Weights of a small transformer language model: 11 layers.
MLP neurons of a small language model. Each row is named by its layer, matrix (up: input weights) and neuron, and shows model dimensions 224-287. Each number is 128 + 32 x the weight over its row's rms, rounded and kept within 0 to 255.
After each neuron's rows, "fires after" lists the tokens most often just before its 100 highest values on Wikipedia text that the model never trained on. A number after a token or word is its count.

L5.up1432 [ 90 163 153 133 138 104 113 196 101 140 133 113 122 136 146 115 138 150 150 132 118 110 174 104 119 165 101 143 123 130 103  84 127 125 153 162 154 111  48 121 154 136 183 128 148 139  88 198 126 112 155 148 135 140  83 166 114 152 150 143 163 141 118 126]
fires after: " d" 29, " D" 14, " c" 11, "d" 10, " v" 7

L5.up185 [191  82 126 161  73 146 166 106 119 168 120 199  84 119  58 145 113 157 104 147 146  58 144 111  71  90 150  99 121 146 165 196 104 128 157  97  79 126 144 105 151 123 134 106 118 190  98  37 142 134  72 136 138 112 119 122 145 156 138  79  97 139 114 126]
fires after: " S" 20, "ac" 19, "M" 7, " Mc" 6, "S" 5, "us" 4

L4.up1650 [119 111 103 121  87 120 102 121 164 126  78 146 134 169 123  57 158 145 135 140  91 114 149 126 129 140 114 133 109  86 131 146 136  89  80 165  98 142 129 132 156 120 201 176 170 127 125 112 166 109 149 148 141 128 187 143 120 175 130 113 166  98 163 123]
fires after: "S" 12, "g" 9, " e" 9, " T" 9, " B" 7, " S" 5

L5.up1843 [153 118  70 119  77 163 129 131 121 158  90  88 136 136 167 143 106 114 150 139 165  98  88  80 172  90 168 106 144 127 137 132 124 109 150 115 136  45 108  93  99 137 155 142 110 118 188 143 103 130  84 148 146 108 114 154 105  91 146 149 141 136 100 139]
fires after: " inv" 19, " con" 12, "P" 11, " p" 6, "C" 5, "W" 5

L4.up585 [114 121  97 128 129 145  32 125 152 105 136  74 122 103 121 103 127 122  91 129 177 154 130  94 118 145 158 140 163 165 141 102 127  74 154 106 100  53 167  90  77 183  89  90  99  62 132 108  53 123 118  58 138 168 101 116 128 150 211 124  75 135 161 109]
fires after: " the" 21, " w" 8, " G" 7, " The" 6, " g" 5, " a" 5

L4.up412 [171 128 158 206 150 102 162  95  94 127 135 160 141 117 133 117  98 113  57 165  58 140 126 138  65 120 243 166 149 158 121 116  74 131 133  80 119 127 127 150 142 127 195 100 111  81 118 161 169 141 166 155 127 106 110  98 113 118 130 162 173 157 118 142]
fires after: " s" 28, " w" 17, " (" 15, " un" 8, " t" 8, "ack" 4

L4.up1 [135  78 136 136 126 174 124  87 143 163 117 135  91 129  74 149 113 103 146 126 131 138  98  98  89 163  98  97 167 147 163 180 188 122 130 106  64 121 152 110 116 160 194 193 128  99 121  91 194 149 119 147  66  94 158 150 121 121 128  99 128 175 123 180]
fires after: " C" 20, "C" 12, "S" 9, "a" 7, "c" 6, " S" 5

L5.up18 [150  67 205 117  70 116 114 112  86 134 116 134 111 117 120 111 108  99 101 145 133 137 161  75 111 113 103 153  52 181 100 130 158 118 151 124 111 135 111 174 156 141 154  94  94 100 128 214 111 175 143 148 102 138 122 120 113  96 133 152 100 160 164 135]
fires after: " Sh" 18, " th" 11, "h" 8, " sh" 6, "p" 5, " Th" 4

L4.up1199 [168 158  94 133 125 104 123 148 137 110 119 191  93 163  61 163 213 172 103 116 136 152 170 175 166  92 133 158 146 118  81  97 140 115  59 138 137 133 146 110 105 147 103 111 159 147 193 121 124 128 117  62 132 169 144 145 176  74 145 159 161  80 143  85]
fires after: " F" 26, " up" 19, " f" 18, "at" 6, " Comp" 5, "per" 4

L5.up51 [170  77 115 133  96  81 150 180 123 115  98 124 145 185 195 136  59 119 114 183 144  57 210  66 147 140 193 130 119 148 125 138 162 133 152 133 108 148  66 170 118 141 225 125 156 120 145 124 127 142 112  69 151 123 155 136 141  73 163 117  99 116  77  80]
fires after: "ou" 13, " so" 11, "o" 10, " me" 8, "z" 7, "az" 6

L4.up1553 [ 93 121 117 105 181 121 106 112 151 105  84 114 125  98 188 131 146 156 109 173 138 148  57 106 145 139 114 142 129 140 135  74 103 168 104 167 154 175 121 155 125 188 156 128  46  85 191 133  97 114 137  98  85 121 111 138 145 112 130 214  76 110  76 178]
fires after: " W" 26, " w" 20, "w" 6, "old" 5

L5.up687 [109 131 141 121 193 143 133  73  95  91  76 140 127 115  71 100 124 177 130  87 156  94 121 159 148 151 124 150 131 119 103 138 116 146 190 139 167 169  92 139 130 100 135 158 152 136 172 183 102 112 132 111 102 194 124 131 116 184 152 111 153 132 118  83]
fires after: " ch" 22, " Ch" 18, "ch" 15, "v" 5, "Ch" 4

L5.up1406 [152 162 102 107  83 101 120 170 137  84 160 115 179 132  88 113 152 104 143 132 203 150 147 121 116  93 143 119 118 150 157 113  94 139 125 122 175 125 135 126 137  80 140 157 125 178 130  97 146 166 148 144 117 145 130  98 160 108 140 118  91 130 156  85]
fires after: " E" 14, " Gu" 13, " e" 12, "e" 11, " Ang" 9, " en" 5

L4.up1305 [105 134 135 162 109 122 110 137  90 155 101  92 123 182 158 103 109 123 150 134 138 166 141 136 178 132 105 135 176 119  85 136 148 179  77 139 105  72  55  98 155 144 154 133 147 157 107 118 161 124 157  91 146 119 130  68 122 166 164 141 215 128 131 114]
fires after: " B" 20, " b" 16, " original" 9, "ann" 5, "u" 5

L4.up1116 [128 195 106 102  98  59  61 114 169 135 149 118 197 139 156 149 102 152 123 132 157 114 177 109 103 161 107 150 152 135 122 128  83 182  92 108 128  82 122 110 126 165 146 122 191  99 166 157 135  87 149 115  86 135 148  95 159 121 122 194 142 158 147 163]
fires after: " g" 15, " w" 10, " B" 8, " bro" 7, " n" 7, " child" 7

L4.up1867 [186 115 173 110 120 143 107  75 112 120 109 134 147 120 109 115 149  88 140 155  86 135 145 223 143 168 121 150 172 143 101 105  77 138 135 151 139  63 134 108 134  84 142 125 126 100 157  74 183 110 109 120 116 163 113 137  93 132 126  83 161 106 146 132]
fires after: " " 67, "|---|---|---|---" 5, ".\n" 5

L4.up1751 [197  33 147  95 166 198  98 104 136 150 113 160  62  75 131 124 161 169 136 125 146 141 147 110  95 105  70 111 150 117  99 111 162 135 113 127 130 143 161 148 162 172 183  97  85  61  93 102  89 137 115 132 101 156 131 109 153 122 155 144  76 137 110 151]
fires after: " R" 17, " rel" 11, " San" 9, " L" 8, " S" 7, " D" 6

L5.up86 [150 118 133 149 163  91 154 100 103 123 157  70 114  95 137 140 123 121  97 138 120 133 126 148 162 181  94 166  95  86 171 160 126 136 102 124 106 107 156 161 100 176 108 138 145 130 140 149 114 160 137 202 122 127 140 125 133  78 135 185 125  98 136  95]
fires after: "ro" 14, " Un" 12, "et" 11, " ret" 10, "en" 7

L2.up1307 [113 123 145  80 119  72 106 155 171 132  77 118 148 119 147 141 177  88 171  66  92 165 121 118 132 133 138 133 141 158 130 122 125 118 190 150 190  35 120 122 165 121 134  89 141 191  63  32 169 108 132 121  74 128 138 150  99 106  68 109 124 149 133 145]
fires after: " U" 17, " (" 16, " le" 14, " estab" 4

L5.up1438 [121 112  83  94 180 107  73 179 126 128 114  43 106 255 123 161 110 162 180 130  89 141  96 172 141  90 126 102 131  93 124 132 112 118 152 142 138 153 152 115 174 102  74  75 119 104 118 127 137 116 163 148 176 108  94 114 164 138 186 127 172 165 186 225]
fires after: "ul" 21, "ur" 8, "man" 7, "u" 6, "ru" 5, " r" 5

L5.up1806 [ 74 118 138 125 133 175 153 148 168 100 138 155  90  85  92  83 117 130  77 118 144 119  77  81 136  72 150 153 117  79  98 137  82 147 130 178 168  78  75 151 149 129 189 151 121 112 173 162 186 120 151 114  94 117  97 146 162 108 164 136 117  99 105  99]
fires after: " f" 34, " n" 10, " F" 10, " up" 5, " C" 4

L4.up1127 [ 89 128 117 128 159 152  74 139 119 113 135 121 177 110 145  96 124 133 144 132 127  91 104 101 156 153 142 120 120 139  95 143 139  88  88  65 119 213  91 196 120 103 154 118 175 146 112 144 109  95 152 102 120 139 111 171 145  53 176 152 191 172 116 121]
fires after: " " 31, " (" 7, "j" 7, "ess" 5, "w" 5

L4.up467 [177 168 143 165  98 104 105 142 168 134 108 123 117 137 107 128 121 183 173 125 146  72 174  85 139 113 119 104 148 110 131 191 164 106 137 204 150 123 134  65 151 122 147 114 168 140 115 149  84 135 167 171 136 103 203  60 113 121 166 102 123  94 133 107]
fires after: " e" 14, "g" 13, "ex" 10, "le" 8, "-" 6, "ug" 5

L5.up1045 [158 135 122 100 152 160 136 120 140 129 117 145 134  94 166 134 139 143 109 139 123 142 105  95  89  84 162 119 108 135 132 115 146 120 115 108  77 150 117  75 152 143 104 122 125 124 146  94 153 102 137  79 134 155 133  77 124  74 140  81 129  80 149 116]
fires after: " S" 16, " in" 15, " s" 14, "s" 8, " In" 5, "ad" 5

L5.up647 [152 114 152  83 126 106  78 160 116 118 126 117  78 129 174 161 112 142 151 103 169 133  97 115 106 133 134 109 124  79  90  75 105 135  47 134 126 179 116 165 130 158  93 114 140 116  71 168 149  51 166 150 171 135 156 124 133  82 128 152 151 142 161 100]
fires after: "ur" 18, "ig" 17, "if" 8, "ir" 7, "ru" 6, "u" 6

L5.up1572 [140 137 174 188 138 190 195 135 125 112 111 123  99 151 123 193 116 160  66 143  95 143 106 136 124 104  71 151  99 122 110 174 145 163 145 133 158 113 132 149 130 104 106 138 156 113 174 140 133 133  70  51 110 128  82  94 125  76 123 158  92 110 162 100]
fires after: " f" 22, " def" 17, "pl" 10, " F" 10, " p" 8, "ublic" 5

L5.up524 [180 184 113  83 118 127  46 117 127 158 124 165 157  83 130  93  86 168 197  94 147 109 157 112  80 118 202 124 212  87 120 156 127  76 122 116  93 163  98  76 110 128 134 124 110 135 134 150 125 133 117  56 116 177  94 119 153 120 143  85 148 185 137 114]
fires after: " a" 18, " j" 15, " S" 15, " A" 8, "ip" 5, " s" 5

L5.up482 [ 83 136 119 170 137 125 134 135 116  62 121  91  85 132 124 115 170 181 164 172  82 128 111 138  49  56  86 154  96 192 125 125 164 119  94 111 113 128 168 127  64 159 168 120 101 120 112 141 128 119  95 107 120 157 212 134 113 155  95 108  98 148  67 168]
fires after: "em" 24, "m" 12, "p" 8, " t" 8, "nd" 7

L4.up275 [142 165 159 133 114 113  94  83 107 121 150 130 199 125 189 142 109 163 130 153  81  99 123  78 156 115 138 111 143  89 114 127 127 153 168 123 120 161 128  93 157 155 198 107 106 130 155 107 127  55 125 157  97 159 107 151   0  92  49 136 125  73 106  98]
fires after: "b" 26, " well" 19, "v" 6, "ill" 5

L5.up168 [106 107  86 105  98 138 106 125 178 186 123 169  81 115  99 134 182 119 164 188  99 152 110 114  88 126  84 177  59 127 134 185 133 207 138 150 149 129 166 176 136 172 107 120 144 171 185 112 128 192 126 122 104 124 106 120 129 103 108 124 101 130 136 154]
fires after: "ap" 18, "et" 16, "ot" 9, "olog" 5, " Z" 5

L5.up908 [115 128 148  66 102 196 168 128 143 142 138 130 102  86 144 114 148 159 107 179 132  96 121  81 155 123 164 105 143 135 129 172 142 107 141  88 163 100 148 123  91 101 113 186 112 115 184 102 127 111 168 119 158 169  93 127 110 127 155 151 109  87 104 191]
fires after: " D" 29, "D" 11, " " 8, "ite" 7, " f" 5, "l" 5

L5.up30 [130 207 109 145 144 150 146 141 124 178 114  94 149  99 108 121 166 113 162 113 152 165 130 178 134  23 148 116 120 115 119 124 132 149  91 191  95 126 110 194 115  92  97 147 156 155 116  83 164 117  75  95 124 207 138 131 137 122 169 110 119 182  99 135]
fires after: "r" 17, " Cl" 10, " Al" 10, "n" 9, " d" 6

L5.up518 [ 73 115 145 127 116  70 105 168  82 124 124  86 170 150 116 127 122 146 140 101 118 149 108 146 132 121 158 136 129 136 102  50 176 126 128 137  85 113 145 114 150  77 123 146 112  69 179 137 130 149 118 146 109  80 146 142 139  67 161 175 139 159 159 138]
fires after: " per" 20, " T" 8, "per" 7, " O" 7, " Pro" 6, "or" 6

L5.up410 [ 73 109 101 148 116 144 122 149 144 131 140 134 144 130 172 143 145 128  74 150 150 113 129 132  50 135 155 154 121 157 175 146  63 108 107 177 160 130 164 147 161 156 154 149 137 132 159 155 123 170 165 122 119 136 165 100 134 127 156 152  84 129 117 181]
fires after: " a" 16, "’" 11, "-y" 9, " f" 6, " h" 5, " \"" 5

L4.up513 [180 107 108  99 118 119 124 157 103 148 126 117 160  98 128 120  94 108  87 166 165 125 200 115 109 110 105 144 129 153 139 148 106  99 135  69 145 112 106 195 157  93 118 162  94 132 150 121 123  83 171  89 116 117 189 177 128  97 173 129 104 112 170 122]
fires after: " g" 25, " " 24, " t" 14, " ." 4

L4.up752 [154 151 118 126 122 141 194 182  92 130 172 128 111 118  99 108 147 139 123 186  99 111  99 145  98  93 122 178 151 166 118  74 156 137 154 136 151 127 118 144 107 192 141 121 163 167 186  94  92 146 134 145 148 130 140  95 128 123 102 129 178 122 139  58]
fires after: " and" 30, " " 23, "," 12, " but" 5, " However" 4

L5.up842 [123 144 110 117 116 166  92  93 158 132 102 105 117  88 106  55  80 116 110 134  92 117 110  90 105  66 167 142 166 167 144 174 147 118 160 136  95  62 120 110 112 117 144 172 182 119 142  87 186  95 123 126 146  85 104 125 152 179 165 111 141 121 114 122]
fires after: "C" 16, "M" 12, "A" 12, "P" 10, "G" 8, " M" 7

L5.up213 [122 109 149  99 130 153  84  76 156  98 120  55  92 148  97 150 159  84 173 156 149 178 149  80 174 123 155  89 127 130 174 129 146 140  82 160 120 156 144 113 116 114  39 171 106 127 104 175 144 146 124 151  89 172 147 134 111  96 171 102  86 144 161 126]
fires after: "e" 15, "he" 15, " A" 8, " e" 7, "ae" 5

L2.up1149 [162 138 154  89  89 137 190  93  59 102 161 125 107 102 120 119 117 112 101 142 100  35 148 126 136 154 184 134 100 192  92 106 166 125 121  71 126 153 101 190 143 113 101 134 146 121 139 170 125 151 186  65 110 141  74 142  87 109 169 125 137  76 116  95]
fires after: " " 46, "." 4, " ex" 4

L5.up1208 [118 143 151  51 100 140 162  97  83 156 129 102 129 166 126 136 135 116 145 117 134  97 133  87 155 133 101 118 127 128 112  41 141 189 105 206 150 137 103  91 151 120 112  82 114  84 137 103 148 140  94 120  94 120 158 126 139 137 158  97 177 132  74 130]
fires after: " b" 16, "b" 15, " B" 12, " sp" 8, "gr" 5

L4.up1880 [126 129 120 128 126 142 119 140 101 127 148 117 102  97 113  84 157 113 118 112 165 145 135  42 163 150 156 188 149  92 144 125 111 155 127 161  96  21 116 178 100 105 111 137 147 111 156 163  51 123 116 160 128 177 139 140 175 140 133  79 133 142 120  76]
fires after: "A" 17, "P" 11, " e" 6, " was" 6, " H" 6, " a" 5

L4.up1222 [116  94 162 157 177 115 153 137  49 131 155 107 151 151 170  74  93 167  93 124  81  91 154 108 132  85 102 195 128 160 126 159  84 134 143 116  27 141 136 112 116 154  89  91 111 126  74 165 147 130  40 159 196 129  97 113 141 132 177 165 170 120  68 147]
fires after: " wh" 22, "." 9, " (" 9, " The" 8, " h" 7, "h" 5

L4.up1450 [132 100 128  84  98 137 139 176 139 134 151 136  91 139 157 138 147 144  92 131 160 125 132  76 115 178 156 137 133 140 123 139  94 100  71 132  99  99 140 158 160 134 160 104 139  91 134  66 130 109  78 105 101 179 119  80  64 127 122 134 133 105 108 232]
fires after: " " 28, " re" 7, " June" 7, " L" 6, " December" 6, " R" 5

L4.up636 [125 152 158 146 103 146 157  85 105  92 127 149 130 144 134 104 133  98  83 148 112  51 125 131 129 161  77 131 208 131 115 188 135 199 107 155 121  98 121 144 118 179  92 152  91 167 177 145 163 178 118 220 120 158 162  80 176  93 103 160 117 161 127  84]
fires after: "." 18, "-" 15, " J" 9, "w" 6, " Sh" 6, " re" 6

L4.up287 [ 91 145  64 119 164 143 133 165 153  87  79 125 157 208  86 101 144  96  86 156 146  96 148 168 122 160 158 145  84 179  69  87 127 154 156 120 136 142  79 131 175 117 135 136 141 127 185 113 149  94 131 127 145  99 130  88 112  70 138 149 147 155 128 123]
fires after: " f" 42, " F" 11, " well" 8, " th" 5, " s" 4, " sh" 4

L5.up1854 [ 77  87  93 137 133 134 189 106 179 122 121 175  79 188 121 145 156 110 198 171 140 133 189 112  74  75 121 105 165 157 119 181 153  90 146 183 178 148 127 101 159 120 129 133 116 162 118 126  97 143 188  95  79 128 183 139 139  85 183 191 110 149 134 143]
fires after: " d" 21, "h" 11, " h" 8, "f" 6, "n" 5

L5.up567 [149 110 176  97 147 136 123 134 142 184 132 123 108 214  93  93 138 121 105 190 119  92 103 101 137 162 111 131  83 114 137 104 141  66 112 172 145  96 137 151  81  88 121 139 140 129 168 180 137 167 167 153 106 126 161  87 121 111 114 106 184 193 121 111]
fires after: " K" 18, "k" 10, "K" 8, "j" 8, " T" 7, " Z" 6

L4.up726 [115 164 150  97 150 150 112 178 118  63 106 108 121 150 174  84 129  73 103 184 183 159 187 133 160 164  49 149 147 121 134 207  70 123 159 103 130 136 184 135 168 126 112  67 103 121 148 182 227 148 104 130 137 119 139 158 121 103 133 140 119 123 171 104]
fires after: " N" 29, " n" 17, " rem" 10, " I" 7, " Th" 5, " S" 5

L5.up339 [ 44  65 144  85 146 101 107 187 140 172 146  89 118  65 124 146 137 108 143 103 156 125 104  95 155 166 143 151 197 156 105 142 135 183 155 106 149 150 112  75 121 123 176 116 199 158  90 110  94 104 102 121  88 169  98  79 162 126 104 113 161 153  77 150]
fires after: " D" 21, " d" 12, "res" 11, "re" 6, "und" 5, " sur" 5

L5.up462 [153 144 172 125 180 142 114 153  96 179 133 128 100 152 108 134 114 114 161 151 103  84 154 106 163 151 126 203 126 108  96 118 139 121 138 133 136 124 128 129 110  44 182 148  91 157 156 155 155  77 146 192 170 174  63 118  93 207 151 132 162 127 133  95]
fires after: "r" 11, "b" 11, " d" 9, " under" 8, "R" 7, "d" 6

L4.up1341 [164  78 187 145 204 146 154 132 122 141 162 127 170 151 167  88  86  50 172 129 147 132 177  41 103 174 152 152 191 123 118 120 159 145 137 146 137 182 196  97  97 168  97  92 118 102 157  74 139 142 135 135  83 103 141 125 126 117 114 130 171 124 115 135]
fires after: " s" 15, " ro" 13, " S" 11, "-" 6, "S" 6, " r" 4

L4.up422 [175 132 133 159 113 103 118 137  98 174 131  99 214 169 127 134  85 129 156 150 129  93 116 121 135 123 164 191 125 138 131 173 146 121 169 156 140 100 109 148 121 150 150 167 136 155 152 212 131 136 176 112 137 164 122 153 120 191 142  70 106 129 149 121]
fires after: " a" 19, " A" 16, "A" 15, " M" 6, "ial" 6, "M" 4

L5.up72 [129 127 139 149 123 151  82 118 125  98 109 145 128 157 147 179 143 129 187  63 182 138 130 132  91 166 107 175 157 145  98 120  99 149  85 100 137 122  99 127 173 159 167 124 169 144 137 147 167 152 122 151 111 180 167 107  43 146  89  86 158 151 129 176]
fires after: "b" 21, "-" 14, "s" 6, " b" 5, "ul" 4, "oll" 4

L5.up1102 [ 43 136  72 129 128 104  94 108 137 109 139 105 158 144 113  92 166 171 102 102 172 120 153  88 189 186 130 105 162 172  82 135 149 124 104 127 202  96 118 176  63 134 108 117  64  67 162 101 163  56 150  74 114 127 192  98 128 121 156 124 158 189  61 144]
fires after: "el" 27, "il" 7, "ol" 7, "r" 6, "im" 5

L4.up1180 [104 159 132 131 131 104 142 197  98 105 121 119 109  97  89 105 125 119 132  74 100 120 132 101 168 103  82  92 155 129 101 150 149 158 140 178  89  90 116 105 178 140 148 148  67  49 142 144 155 156 137  92 112 100 165  58 107  86 127 157 129 159 101 125]
fires after: " Y" 24, "ex" 9, " im" 6, " ev" 6, "en" 6

L4.up701 [181 131 143 206 171 107  76 120 160 132 148 172 174 135 129 130 134  95 121 166 142 144 113 118 122 146 146  92 169 157 175 144 118 104 116  77  91  89 114  95  78 134 136  93 106  90 118  69 101  96 128 119  68 105 162 152 161  67 176 106 135  93 113 134]
fires after: " s" 26, " w" 13, " k" 12, " m" 8, "he" 6, " e" 6

L4.up1224 [169  94  87 108 107 129 142 145 144 142 119 161 122 132  69  90  99 137  98 178 183 144 126  75 107 171 122  75  89 136  95 171 135  98 154  88  60  93 157 122 124 144 139  71 165 129 174 146 134 108 132 109  73  80  97 100 131  77 138  74 126 135 148 169]
fires after: " S" 45, "S" 15, " football" 6

L4.up920 [ 89  69 100 177  86 170 132 129 141 104 131 204 136 163  96  66 130 168 131  92 147 169 143 111 175  97 122 143 120 182  88 146 157 136 137  88 110 135 157 114  76 136 103  94  94 112 173 154 141 118 120 144 155 205 132 100 174  83 157 147 166 101 138 115]
fires after: "." 23, " F" 17, " M" 13, " O" 11, " The" 7, " S" 6

L5.up695 [139  81 184 147 169 162 170 155  58 103  99  97 136 100  73 110 110 193  75  92 130 184 159 165 130 144 138 124 122 156  85 132 140  80 159 127 127 101  95 111 155 131 162 155  84 146 112 126 165  94 142 106 115  93 124 107  55 123 186 172  52  95 115  79]
fires after: " ob" 17, "h" 17, "il" 7, "l" 6, "el" 5, " h" 5

L4.up668 [190 136  91 139  70 138  93  94 123  76 134 110 166 147 145 117 150  90  68 191 180 100 109 130 172 119  70 137 124 121 106 167 125 168 185 147 102 199 125 120  79 134  55 107 146 110 148 162  92 130 144 116 124 147 152  84 167 119 125 124 135 119 147 144]
fires after: " R" 26, "R" 13, "-" 11, " Res" 4, "." 4

L5.up1395 [128 112 151 126 133 222 155 142 126 131 115 132 153 153 153 121 125 145  64 110 172 123  90 113 149 164 140 164 186 125 113 138 146  89 185 124 155 106 164 155 167 139 105 167  97 109 115  98 136 152 126 125 117 174 113  83 192  97 183 155 104 169 152 203]
fires after: " F" 31, " a" 16, " Off" 7, "om" 5, " f" 4

L5.up325 [119 152 167 136  97 105 151 160 167 201 146 181 128 143 136 114 169 157 154 137 122 191  60 139 117 115 145 118 124 155 123 146  97 103  95 134 107 131 147 115  90 139 194 168 112 115 150 101 159 112 154  89 116 148 137 107 150  88 130 137 148 145  71  88]
fires after: "r" 12, "n" 11, "i" 9, "j" 7, " pr" 7, "u" 7

L5.up682 [153 113  45  72 152 155 155 168 134 151 192  78  99 131 170 103 112 122 117 108 102 113 153 148  54 132 188 182  72 142 123 106 151 101 178 115 165 116 128 184  63 144  84 126 134 116 164 124 124 105 137 107 137 141 126 126 117 115 208 150 187 129 121 130]
fires after: " " 29, " |" 28, " (" 8, " and" 8, " comp" 5

L4.up1603 [131 182 173 138 126 122 107 102 181 125 164 169  80 136 168 123 130 123 138 151 157 110 151 138 141 169  91 175 188  88 138 167 141 167  84 111  98 148  46 135 172 131 169 129  95  61  80 141 141 153  88 179 140 195 126 105  97 123 120 114 169 123 109 172]
fires after: " (" 11, " pr" 10, "iv" 9, "-" 9, "r" 7, " Jun" 6

L5.up1304 [180  89 127  71  98 175 133 137 133  79 178 158 145 165  97  51 113 128 113 148 116  62  70  89 135 131 112 126  67 179  81 149 119 111 133 129 135 179  93  87 133 132 101 136 107 128  98  98 185 127 140 150  85 159  93  96 171 115 138 123 160 180 122 133]
fires after: " S" 19, " s" 14, "f" 11, "S" 8, " F" 7, " f" 6

L5.up1298 [157  96 106  99 102  81 151 105 151 147  95  56  59  91 166 101 164  93 101 144 130 119 171 141 186 136 158 139 159 139 103 121 136  80  91 117 138 100  78  92  72 125 138 156  73 168 172 175 129 128 102  76 148 135 102  68 129 108 157 142 123 145 151 108]
fires after: " a" 28, "a" 14, " f" 11, "e" 10, "A" 9, " be" 5

L4.up1481 [131 199 182 112  96 122 146 143 178  80 123 128 109 157  93 149  90 101  66 169 111 103 127 106  90  87 114 191 105 123 151 152 122 122 101  89  97 139 141 112 166 113 136 143  97  84 157 147 126  92 200 112 160 150 116 117 122 104 177 114 161 127 105 144]
fires after: "-" 52, " (" 21, " \"" 7, " un" 6, " " 4

L4.up1309 [137 216 106 162 117  77 103 120 148 179 121 130 182 136 115 109 195 128 118 160 180 152 126 170 118 121 160 173 122  94 101 182  84 149 144 107  62 121 143 106 151 135 107 119 146 121 122 200 150 111 121 128  85  94 163 128 135 132 169 133  90 125 141  68]
fires after: " th" 18, " f" 11, " wh" 10, "osp" 7, " b" 7, " inst" 6

L4.up1897 [146 129 143  93 155 113 112 183 103 115 134 170 192 135 111 138 133  77  74 106 134 141 154 169  71  74 119 131 106 152 147 140 154 129 128 153  90  94 140  94 109 106 170 160 138  76 141 116 124 132 109 131 139 106 163 129 189 163 135 216 133 133 120 107]
fires after: "20" 30, "|" 17, " T" 4

L5.up1619 [111 114 178 140 117 185  42 110 133 104 130 107 123 116 165  62 115  98 130  82 123 171  74 110 112 124 136 150 135 178 119 159 121 108 119  84 116  77 136  83 197 160 115 169  63  88 171 130 132  94 154 107 152 118 193 123 167 152 169  80 141 103  87  50]
fires after: " a" 20, " C" 12, " h" 10, " c" 9, " the" 8, " m" 6

L5.up178 [120 123 124 144 135 137  83 105 141 126 135  72 131 142 165 168 130 148 137 161 117 115 117 122 179 106 129 122 118 148 132 141 160  59 133 149 134  43 126 175  72 116  93 211 112 143 164 138 190  97 141  82 125 121  54 110 188 147 151 141 111 117 127  55]
fires after: " ex" 27, " L" 9, "A" 8, " A" 6, " in" 5

L5.up915 [149 120 175 135  95  77  64 132 176 133 168 102 106 126 118 139 137  93 100 126 116 113 197  70 161 137 169 141 178 134 155  86  96  84  74  47 101 157 156 123 151 177 100 108 106 130 123 172 171 152 124 157 185 110 155  82 102 175 146 112 139 158 178 201]
fires after: " all" 13, " C" 10, "u" 8, "he" 8, "e" 7, "a" 5

L4.up86 [ 45  92 108 122 105 169 112 169 121  78 179  97 127 143 141 142 130 159 159 109 146  91 128 142 122 195  67  83 141 159 106 120 104 124  75 132 135 160 118 126  30 173 122 139 172 113 178 170 104 130 133 179 145 137 102 128 175  75 143 140  97 128  86 127]
fires after: " st" 28, "st" 9, "re" 7, " r" 5, "R" 4

L5.up880 [137 144 141 160 116 142 145 101 113 121 125 110 137 136 147 111 116 137 110 126 133 173 149 122 156 167 170 121 138 155 135 117 178 133 107 144 196 153 133 163 138 137  99 120 192 158 178 101  70  43 113 100  36  64 136 113 163 125 119 147 113 103 140  74]
fires after: " w" 21, " inv" 10, " (" 8, "n" 8, "W" 7, "in" 6

L4.up1854 [158 129 114 143 101 101 132 109 112 115 131 143 134 152 112  77 102  86 138 133 189 141 195 155 126 138  55 156 125 150 118 141  87 135 154 167 142 148 181 111 101 120 134 115 106 132  78  90 169 192 176 140  96 124 134 104 146 146 150 111 136 112  99 161]
fires after: " I" 13, " e" 9, " M" 9, " R" 8, " n" 7, " E" 6

L5.up1826 [128 107 151 140 130 113  77 161  93 124 111  72 105 115 128 107 117 163 129  71  93 134 183  85 151  87 130 133 156 174 124  93 120 123 149 107 143 116 157  77  81 164 151 107 107  76 125  85 154 148 127 141 143 126 136 137 115 125 130  81 143 148  92 121]
fires after: " rem" 17, " ex" 12, "m" 11, "em" 10, " as" 6, " occ" 5

L5.up1703 [100 150 111  73 115 124  97 116 158 100 139 129 129 151 123 136 127 168 103 163  90  62 154 132 105  78  89  96 105 147  89 144 140 162 143 201 134 133 138 118 108 117 171 118 155 148 196 124 157 144 125 121 134 132 160 150 158 123 155 160 116  96 162 142]
fires after: " f" 18, " Y" 14, " F" 10, "F" 9, " th" 8, "-y" 6

L5.up785 [158  79 105 166 136 166 171 150  97  95 127 156 112 185 125 147  92 111  44 129 129  55 117 127  73 102 121 163 161 104 112 116 180  96 110 143 126 152 119 142 146 120  99 147 180  96 160 107 126 158 149 168 141 126 156 106 107 108 142 109 177 111 130 142]
fires after: " Z" 15, "S" 13, "ov" 6, "j" 6, " S" 6, " se" 5

L5.up1360 [110 157 176 106  81 141 143 116 124 129 142 119  84 169  95  84  86  92 122 134 182  97 161 128 159 135 114 149 157 150 145 147 160 124 171 148 119 148 154 103 180 129  91 105 160 141 170 109 191 197 124 104  78 132 115  88 111 162 100 130 145 181 125 142]
fires after: "R" 17, "L" 13, "cc" 7, " S" 6, "S" 5, " J" 5

L5.up587 [ 98 104 144 147 141 175 196 136  83 128 147  60 134 160  72  64 122 209 129 126 122 119 118 143 148 139 105 153 147 125 133 131 154 140 166 174 147  94 125 125  73  97 137 119  72 105 131 118 188 155 131 109 109 103 147 104 121  74 105 110 114 139  67  77]
fires after: "ol" 16, " h" 12, " l" 9, "l" 7, "L" 6, "el" 5